config.yaml
num_hidden_layers: 9
hidden_size: 256
num_attention_heads: 2
num_key_value_heads: 1
head_dim: 128
intermediate_size: 704
vocab_size: 8192
hidden_act: "swiglu"
norm: "rmsnorm"
norm_place: "pre"
norm_eps: 1e-06
positions: "rope"
rope_theta: 10000.0
rope_fraction: 1.0
qk_norm: true
attn_scale: 0.0884
bias: "none"
tie_word_embeddings: false
parallel_block: false
init: "normal"
init_std_qkv: 0.0154
init_std_o: 0.0154
init_std_up: 0.0154
init_std_down: 0.0
init_mimetic: 0.7
optimizer: "adamw"
learning_rate: 0.00168
beta1: 0.95
beta2: 0.95
weight_decay: 0.0
lr_head: 0.00684
max_grad_norm: 2.0
warmup_steps: 224
schedule: "wsd"
decay_fraction: 0.579
decay_shape: "linear"
final_lr_fraction: 0.0
batch_tokens: 65536
max_seq_len: 512
doc_mask: false
train_tokens: 601100000
max_steps: 9173
dataset: "wikipedia_en"
MLP neurons of a small language model. Each row is named by its layer, matrix (down: output weights) and neuron, and shows model dimensions 0-127. Each number is 128 + 24 x the weight over its row's rms, rounded and kept within 0 to 255. Numbers have three digits each. A neuron's up and down rows have the sign that makes its largest values positive.
A block is one neuron, or neurons of one layer that tend to fire together. Before each block is what it responds to, as a language model described it from the Wikipedia text at the highest values.

Description: Word-completing final pieces. The last subword that completes a noun, often a suffix like -ism, -ance, -y or -ulture, or a short noun ending a prepositional phrase, e.g. journal-ism, in women, at home.
L3.down42:095117130121164121125116132129117152112111126152108141130102128112155137136126113126110135125153159130173134131152140127115113101135129133123233093133110162126118146147134140136103148143134114118165119155108130127157137112142166117153139122126109117173114155117151146131142147137082060128145108143098142094127100159095122152087101120133126125163137105133149138130173124136123147118149

Description: Paragraph breaks and "under". Paragraph-break tokens after a sentence's final period, plus word pieces completing words, especially "Un|der" starting a section ("Under the Judiciary Act"), "af|ter", "Recip|ient".
L2.down46:143112125080154098098094143129115104158113108131085116160114130111124130142136116150118127122109123093120083117115127127081097130168102153084081124084172175077136126103121095154123160100141153112141131131127125102094141114110136116081152132122155115106082121119157129149156117123117127111130152115119101073109103149153137115131103104145138143148117122139129122148104139144121116088133
L2.down58:176143107131133133091071118144108160097119129163152143111171118131126141149123118176132132131094115141104098155161135136090149138114131104093028134138180110133145164123092154093121103091137124126147098148158131146125131132092130177139153126094112133076133135132082132124129127197117159116125112074158121129106108129095127153134094106124083140157119136092136143177103141117072145150132
L2.down93:115143116117134128136147098143112125136121115106137114174169096139144100092103152166157113101133092124143090158127168123143124175106100143117083140154165134118140123126133140181117128128140077143086110073149141119104112148162127136147152128089137102133112118140143081129148143137100122112109151145156089132129130140164139103132150103167137121163119115090119117117114109101124101093102
L2.down259:102098151158143137128120169148115119118082154145103163136164091123121119112130083140134169097107111110098177088159126152096127095107148141103152148096098159117141097127126135080145118094097122134034117119092128113128158137145117149103116141128108107139143142112117112157119135101111124116133181099152120066118162130122122125116161141115158125162123129133140121134157131129113084141130
L2.down430:072140122128131119116144127102145108134121123115145142142127108094131128124133128118147116076109109130144141149093120143105105110136141107127149097126113127131117131116159143122138119098131123142107149112102125095051169122122099179111124189115139125113108119112106115154089102169131133153140096111124142131113163167109113140118147108137118122133123150118149127156107122149146128144149
L2.down473:134127146126136135111103103142107136120162120143150108166146108120097117126117138135122128106134137120166078106172153101110123097074130124117153138140122143134163152089121127106106132148140129113032137116134120102090130085104112145144112155126136134113107118124159133128104125152128127143111132147162143104143126118090117089120185086173102107158138132127155155113085100117174173136144
L2.down625:106140100140156118104139111131132106130140110152103145147071129119165156118119118130103127130142122111124131152165149074133118168177150123134160103129155130145090109150125108088141115108156138151138129097104132113112121109114146146164124100143168128134104184147160102147158115153177073153147159149163126110119156084093152143122137139146134144168155091139162159110143125171128124151095
L2.down644:135140091122206144106116097140122136100138109089102112182150138140139085100091059128118118095090125107116094140174132113094174112115110126103093168168105138143120136177139104100165153120109097118094156116169104081133145105150123162111125122127133141129150145123098097122124189116163139100120102139142141056178115128124139184139144106097161116127118187154174122124133114133144123110123

Description: Start of multi-word names. First token of a multi-word name or phrase, usually right after "the", most often United (States, Nations), also New (South Wales), mid-, 1940s, M.
L3.down102:093079094113122138142143127095130140127075117143118099173128119103139046113148163125130149135135092117108110094123124100086132158097135112141115131104098150132115129094158130167142111070124158076183099176099128111118130163143126133142109124146127097114153130159119117127140125122110123115097119146141130149149133070137133156146118120113136118133162109121137107187176133151111132140112

Description: Noun-phrase head nouns. Final nouns completing a noun phrase after the, this or that, especially place and time words (nation, world, country, summer, States), plus word-final pieces like disc-our-se.
L2.down106:114131121136142104114144135129146128136129113118118150115096125094094157145126088103082107138160102124149137160101139123156141183140099098088166108138129095165120138110122115124103105154110090153102130127128072131128116116101126088080142105115164096156118169142111134098136148162135136117094082117134122161147129137115149110115099095100144168099162144126152147115121120098104084156149
L2.down356:154118143157125150146133099133163152091130114143131136158159156130115143150123126143134134148173135134090106116101138111105132114147118071111084116135147150129127123086076153162136132134087142158132110091118133137078135124155092158111098157167117116151109138112130132153154121131158120122159117117156107139107126120172109097109132125129131105158125140148118117159124133167158092144142
L2.down456:169177120145101128096088162125121185125162126113069079137181158152114142120113140081115129096132124135115136087149079150128133135105117115143082129118157113135153148130100079138157089111151151115051112138108114153105167144139140146139090109130128162093113141146138132157120137095162130113156135123094123094156165111120138150112143110118109113149098113116111121143064173137106091121122
L2.down527:138115125147125113122110083132058137099078144113122130124128143109094121134114142150099142095160135107143100109108144130131145163148102136113189108140101123123129146134119108150130155128125083108104127120152114167098140138132162135135125123153128093126121126140109115115120176147105132089150147171150101132107088127122127131134123138115090122099095133130135114140097104167158144140145
L2.down537:143141169132169148142125071100165132111104077076137125089117120105102118126151112149119131127140164101136104140147123096117156120167116138140135123126143102120160150119095150130142126096140135094155196150102127130115128106171126169158156105115139131151126157175100153139112123113169156143127145121151147124153085132111164123133125100092107121166112099193091170138132141121129111105092
L2.down575:109139113097166106114128154169123147150160128186134073123130128184117133142134153143122155130089142081110130168126136138126130133094141129128056134126113101139145112114073117126125087164136140107121124142122146152128139148113121137125138102158114120169136133112124122109157142138099155106160111181176136152113133146104171102105154137139140128095109091151143128151123136131123130157107
L2.down601:145145149152151112143142135141122127113128111080107120164144120134109141136124126158105166138163149118135109149139092152107138142137139110089188078117138134140156160159138131135128123102145145143118136148126153147131148110141116147129150099125120085165151132149142126120140147133111111079121119113129147136139129152142119113137146119131114115143109109132124165123115113092115125156154
L2.down623:141148139133137151141120130116131153109138116106101137104133133146097129144137161149082165103141109110085165145134172117127127137164093101111049126077112173141147141132105128150128111135073191118154144138150107117115145146180121143126119099153144129116137154118131147081145112114123077116105109156119159169123118139128142135087110128105128088192102116169145111159176170105094152137133

Description: Rank titles, table headers, adjectives. Fires on "general" ending military ranks (major general), first-column table headers like Year, Season, Language, and abstract adjectives such as cultural, physical, racial.
L2.down53:153134143100089093130140116104127134134124156110165082174127128122122155150124113144101100125164154143126112117121122088156085147088165127142210135098124101106124122137187100147129089166119130131144136091114104089113100104137147163111113124124178183122119116066128142134143121119145119121140145122122119124119097127095120146161088146133129148101155159122132115131078146150136166083108
L2.down308:138116092092145106079091133132155160154122133131154113131125129161145147132123114104116150142146143094143141124159124155158124146167146088143159103154143135135131117179151137139185163145125123121188201128106089150117099092119144169142096116132126142115133131136112108146132109140162126128127104077129108127112135106087115146172127143139131148104136102116171114090133131046095128133130
L2.down365:131141120100129104130132149144114116166162103090122116113120095120128172149136119123155104135102121153106139136109118092158113166103129098116170152155129121099135139150114117151120094172122120124151057145129146095089083143136096164159125152090110116101117124091127129132127131168130102142103125083157156171129146141139141168101136102123139134171125129100158126102134103083131115091131
L2.down385:148154149163137126111146079125096148097120162106118135152155107129159160154115105174162133151154158122144135161126128112135140103124168141118144144139117078185156123101154121146144122126119121156097134117139117112202141150121138147136109114110110131187155135113136112128133138139136132105117161113111132142121171120140098133137136108125120142081130087147162170147092133134138099114105
L2.down505:111077079106140126125133126113102164129116097122159145130133131088140151096138130176143134173126130107112132114171150133132112140117117112143186121101124195123131140094121118079102095131080155114101146109162176100116141182138130139130170118125160110138149148170148120186120157144102139144159132101122097104116121139140184121129131135186112148133176118135087093091186108141131155112130
L2.down577:109123137132129128085106141067127203164136166173147092091118150094155144147163086110120140152121118119150129109149170186127141152145161149143231071138135136140124109118139137092097119112118126126147132152155142135127109184137079115170162149114139188140116162094112150117165144134145085128112111133104079144138126123108135100065117153133139146122156122110106145111145114102136130118122
L2.down580:164120162193099105158121157152120167087098178170141171126145150086127143115128107114156140162144140164099143126120133126115130139114092121119198118135136149140173119130151061142170114101120131130121099144148149146096151158149145085126068189108121113124129151130133159131104172132133104118138116147111098119087090145147126152123136141121149128099128134129105144143131125127144133100147
L2.down612:161103164097127113128159174116143105111123140148117105147146159135120155098114094099131114107157129130131115129143115144099150138138134128090202123155147136145170128101100142080102122087152093132128081129169128090130133117139127119166096140093094142116154101099166153125110106130125137090111091151102119146122130133157119089128166133140138103146142164121150129136110142117103129142134

Description: Digits after decimal points. Number pieces right after a decimal point or ′ sign in infobox data, e.g. coordinates (78.71), molar mass (356.55), percentages (61.56); also table pipes.
L4.down43:162153084096133183124135121107120114139142131178089106162137110147133114142089095124160127113143120121149098191137078134155159120151134121132222126139125089177125132144145099129143106155112133126110135109100114150132105075134133136165156110097096123130117130141108127120133125137133120087083110127091116112113121099136112109113116114129134147110144122132110126076108092116104119155126
L4.down57:155113123118149158131122125121134119129133131104181126143166108143149116140101122095148116145134079145145168157116117151147102110103131125118158121118122139154185111093139117123144081131140100177092132120120156113143160140111171116163117108143125119144151114125131170119130103136148156122115147132095098112127142186098172067120136154156080105095148159146133145135178120143148137151122
L4.down133:164136111156124152102122118131153124125125142107162158131117148100115108119116119139123148101144093119133124160125106126118142102143103107103172155121143107161125113137150137104181081132126113131141161108140101120137084111088149173112096161101128085122109164142134106131087144141111061147103133179134103116118091093113168149116196096127120115186176113139136133105130073086150127154144
L4.down183:152116135116183125107120124097125156116079120156157127174131136110148133141139141086098120105151121123175106129195110128134108142154102140097160131148121113100123140154128121126139157116104105127146150166164137094158111126090125157152115159122109108134119094161158128146120089149167099133134138156160102105116095112163139113136165140150152160118156135165124135100131142106091124145182
L4.down279:116112156157154112158133109098133111113135073172132124114156133130121132152140123121136122121115184106154044162159075101149134127147131123099114104180177158117091143077083153162133129145101137161135138151137130122135133134167141148131106134144145121115112122098112071127122145110091108117110140153094121170142119139129123161221134125119140125129153110108092105196140133106111111147131
L4.down326:117164090124120154135105127153092137146100087149141159144153152123166135141096130128129158121143140140099106141138124163163105104147086143098132153144149140108146099163138076147131128134106115159112122142134140102146160115070133132128122099155123130117082164127073136181140121113089099154109126137131129141162155133155113128157158080133099105148149085163177111145109127127123146103123
L4.down354:092134139138139136130141121140178117096142096101117103057147175122123114122113134149166126115149156134098139154091137129102113162146133166128167166110125104130090180129117160134116156138143116145117137145156153118139137169080131157106143132148096150134114126090165118132067143121096083112121137116127119153132166117144106130149114127120114077145156107148069132149134153124105154124117
L4.down470:142145136120146133140104087151110098133076117120129148148130192081118113106172166151132090109113131157153123147102117133174130166115134132126106169107128117154155141092129129125139121148148113146097153094122127098093173168086119112105182134128178119133077156120134164118142120082144127126066100105154097103112143101108108160102130155162147094130122128125153127114149148121122130126146

Description: "To" and decimal digits. Fires on "to" closing fixed phrases like according to, due to, prior to, home to, and on digits right after a decimal point in statistics (64.32, 61.56%).
L2.down246:117131100129136113121131134115126112142120205105155162124139140115082092114108119110092077087130135090107111123135095132124137123122139156117053114141114121124121152116120141143101143142161164165120128112133099111116138098127139194115154124147119131070130085100136129171131124103107118146145106136125141126149140121183126106150185119132130152118159170115130169118108123140106159116159
L2.down304:186104161101132146107125144141148111089149071125127125175137118082118106112060126113112159152125116131153113127126129150123112137125081081155076118114122157144166099136103156092124108104142103118116144119128080117119128150118155108145089084091109135116101137117115136168113144146125098133121128097112114133113150158154121158116120102171142154115117114137147147134139119150142129102129
L2.down367:138158082145128149106124131135101180114137108118116134131144147110109145122138081108130142090159099135101129127138100128089134121129085132163054156137160162163123136101159123102152119129172148150095143191083157125124157130052125139147098123127122117127133138135108105174126118126107130106174110128134120093120105133105123117129097095146148163162134183154191145112129115087123100156147
L2.down400:126137161137101147121133125090098110099109134139119130145131167114104130175154106139101142133108100155108117126121084159130147121128150121116068154097109146171134113077142123129139083135146114123158098126163163152164105114087102149138108154117121107104145152147144129132143126092108111121142068117120122108116122156123111153118138110138145146124130140133118078121110127194099107152164
L2.down492:110118083149120120123073123155127094138107124127145127139153142151118109131130065166190127130123105151135114126148138149107104111108086140095131133166139143142087120143130101131139140173123135159112146177141128117147138157139101115154095087154141128110128136173134099142170111094126055144135147112147143109121130134123109110134136148119113123110129080098109133168112143131106098107117
L2.down510:161156100159103148128134127136071166136118109124082158094143152114124101131125135089133148128139116087117090135144090166123147159134084132131151139157146117131140150154132104116151153101171145081168129162147161149131111149062105137172074136140110133115131133113098099144172113156069121130126088137115126130103119104085158161131130105137166117152115146145139155141128129116147152170087
L2.down680:096089163150104145140135097110142091146132145113103121104174152069163135102082116154078170102128087127101098103134171148133135136124152121179099119112116131115091137137127123125138091119165131123109128164113134151133142153095090170140103138160095138112142164117129131119136124123139102154126116108124098081157106165165128131114113159148171100122122118124081096142152141175125157140162
L2.down702:127141165108157120091133128165100107119082123090154154145109150138064080128132110112125113100127115120106098152153143128109124118134114139092108143119094127109101156113147134098113149149120171077133136132123110108084136132128175121095096127166192112136169103113129105138145062112128169185171144126133124112164133174140138131136151144142126138128139164154113113143160149123148111120103

Description: Paragraph break newlines. Double line breaks after a sentence-ending period or heading in Wikipedia articles, before a new paragraph (The, In) or an == section heading ==.
L4.down47:130139125120096124179153119158129130127119143120150131116107153122080126112153135099167103151103115125111136118129150142082122137132117161102076152138129112112133120128123133108135120131136136143055131190134116106122147143130170162086121142141115138125125117188142144116112114107173207134094145105161167127129147111091135139122106147126123142156125137128092142145115181123119090143105
L4.down110:132122089141152125123083089137157122084102145134125122130123145144118144143123124165152079197155117107127144159153128157105112148136171132145145118097139112144104127076091147120161096130132141102218157126096112140145059130118136109147117137096130122110167137137109155132127140136150069151111132153104148115144071110137125192119124142116100119178135138113161121110137102108139128130132
L4.down246:133133129135133106131125095113133120117088146133117128145107114109133111184128098152156109135123125105119152122145113138112139135148119108154192128128123152153138098106153133108108102097138126087058122125108098127146131181133144140132099127126131124144141107159126104140131130106138121159124127125125118102137114179123127135137138134095186159114121083121109138153132106109125106170091
L4.down330:121134179126123121094134144149145121115112124097131110143158155110128146154153139090128170108150128093104103136111141128159134091121141142149122158125137121120137146122091141107128097108143134164081112104157144143138099155163167146095117111132126130124176126160128124100141141209130132118152144143122147129117169128103132123118154113117126145186141104108113135153125138149105134104143
L4.down456:121123153116129158153137107121136110111091154133136125099121131182139121142140168168137103136142102132090151148156108131142130083116138123138075101167108134084106157119113152166136134175112121111091146110115086126120123106107124114138119121118125143130139135112110100100116148165110128156117188150113163117161130143151146156120135146130135118121146123122160102096139142082124111179106
L4.down457:136144132124114124156131156155096132136164170131161109126145130100132106122151147107130144111115127147126125095121109125175103126116161138132023125139088093135147125136173124120120164088135124132049111113143094151151131111149138132097135133151150117149115152157118176143114115132136178125140141098163124127099142124120119133117111115118137117128133132152095161110095133122130140142130
L4.down587:127167163121110125125106138124131124142162119106167137129152113111135114106159134143101151095169135107135116115135126092120161141107110149148207114094097098105121108137161138142117100124109123100032153093082100102125087116130142138119140108137131119142131099134119095139164106136142153123139109120114147121129114110122127118103098100122126184094132140131146170110112186127111168130148
L4.down626:139141127109130112155116138146164125096157152149129107152165113133143148145079141155086111098103123111107110156116176104151133144157129146131112128156092115143090134102162154172110110127105138125106119117103111137124141091115129147151171124071128128124090139132152120156125132145128141101139108138110127158141133141137105082124109131130139178123138115125138086140102136128099124153087

Description: Time-span and career nouns. Nouns ending a possessive or determiner phrase that name a period, tenure or activity in biographies, e.g. his career, tenure, the album's release; also -ly adverbs.
L3.down485:154117103123102132118148171140086140131101133121104129144148120112100124107092150131129150115119145150118150119134116109139127134151140076129145099123149121122127127083113158138101125107125129124092088095113122086197131106113172136129126108145117112122113128095153127138077152146080149112135132150158127114112145166140134106123109133167086116165114115110132113166149099130107147140112

Description: Decimal digits after point. Fires on the digits just after a decimal point in numbers such as coordinates, percentages, race times and densities, e.g. 26.96, 58.67, 1:59.10; weakly on mid-word pieces and prepositions.
L3.down515:149156134150116101138125125135123156152148156135082109126106132132134107131135105154154182130184127089128157105128110152137114174109126157164149147172101120120172155118143143100157083138126143133027114107114140137140142143128105141107142079142124126151099115141135114158133125114144109123118112124139142149143132120062115115129135141131130120166091143117140131121099097095093129143101

Description: Multi-word name beginnings. First word or piece of multi-word proper names, mostly places and titles, such as New (York, Jersey, Yorker), San Francisco, Santa Cruz, United States.
L2.down27:150160147126109143106095122168120126156118085132152110143145158138131115157128096142133096143150150148152124133125118162133111139142108161096229103125109116120112148169118116156111111115115145116118140148140079140125149096180140151142121129121150135109142116105143145099124153092127090165134118094122129103107100157119144140110108166145142141100144168133131155110094133153141163111151
L2.down44:140089109144130115108119124123083087086097116149118135133097131122145144138124159135106093106153166138131145160144136159136143145119118127112223124136144146156155160114120143104105122097123109137052149134165145089194161147169133143154103100133121104147141093170166103120091159118135151142166140108156114141134152144125126133113088141127127142091156134148128137146105114125093118130117
L2.down97:157130124148143101129109132117125140133125141132148177115131151135139120140103161140122151151102123117117126117130161145150140075119092166154080077135128117089137174110150104093143180117126121143177156136155136106078184168128182121149117113122154135135149124097159167173125094132130106149151141136119107162069122147105115124116115132158136138176110116154128138096157148152131143142128
L2.down168:106090140136133109165145130138145112107125165110140106122129096140138163129137115136107113166091149141120119128154130109114094149140105145107117119080130137156125149130133121127109130146072161093126161172127182116164131101148103122137115150140209117116095104122117166129151123115128134136140102148121125137119160104144085121138162125121128162114142173136128132117125159091127107138139
L2.down190:160114153134168137140102087092133146101144092176118118150117100116120120155137143151139129149160133125138126123165106125105127141137154093117102143121113126169136142113066119136138110118080158141128154069130183129124123145128096161108108148087138100174117126157101118157133144118128129157124175125128148110123112098123132117163144126157158114110098134181146154114173199161139125143136
L2.down254:169167139118137094142134113146066156106108121146132106123164099155109083148092155137123148164120167092184101150121125100125101161137122132140133109144123120147134133107143146106155191127142097086094145123124126115133144146144099124091152100093138147132162140152159121147132150134129116132107120176112095105131142138180152144168139147120128135115115095135133120135180131172140161088141
L2.down408:155128130153083084108093095120088199120130101148119089127125129135150129124137130113165127125122141128113161125121160126108151133115111110122141135115141117157097166171155172158138105119136138076085114107142138101146135138151134140122106114118162089157174097107127165106166133087085123133079161107116134115125129138166160086132135142175164105148140139113155090150120140123139146153150
L2.down699:138115091130144090097152126141134130166097118120122116135139134146138136155125122150150153144107137108104145113102130132137157136121141135181186118122131103087151113111095140121134152140121122091074090134135166100088101152132115164157108146149143068117145119130149174177117144129152144111120136118107113098175093120102122138181172162154154086133125127112122134090131132131105136106147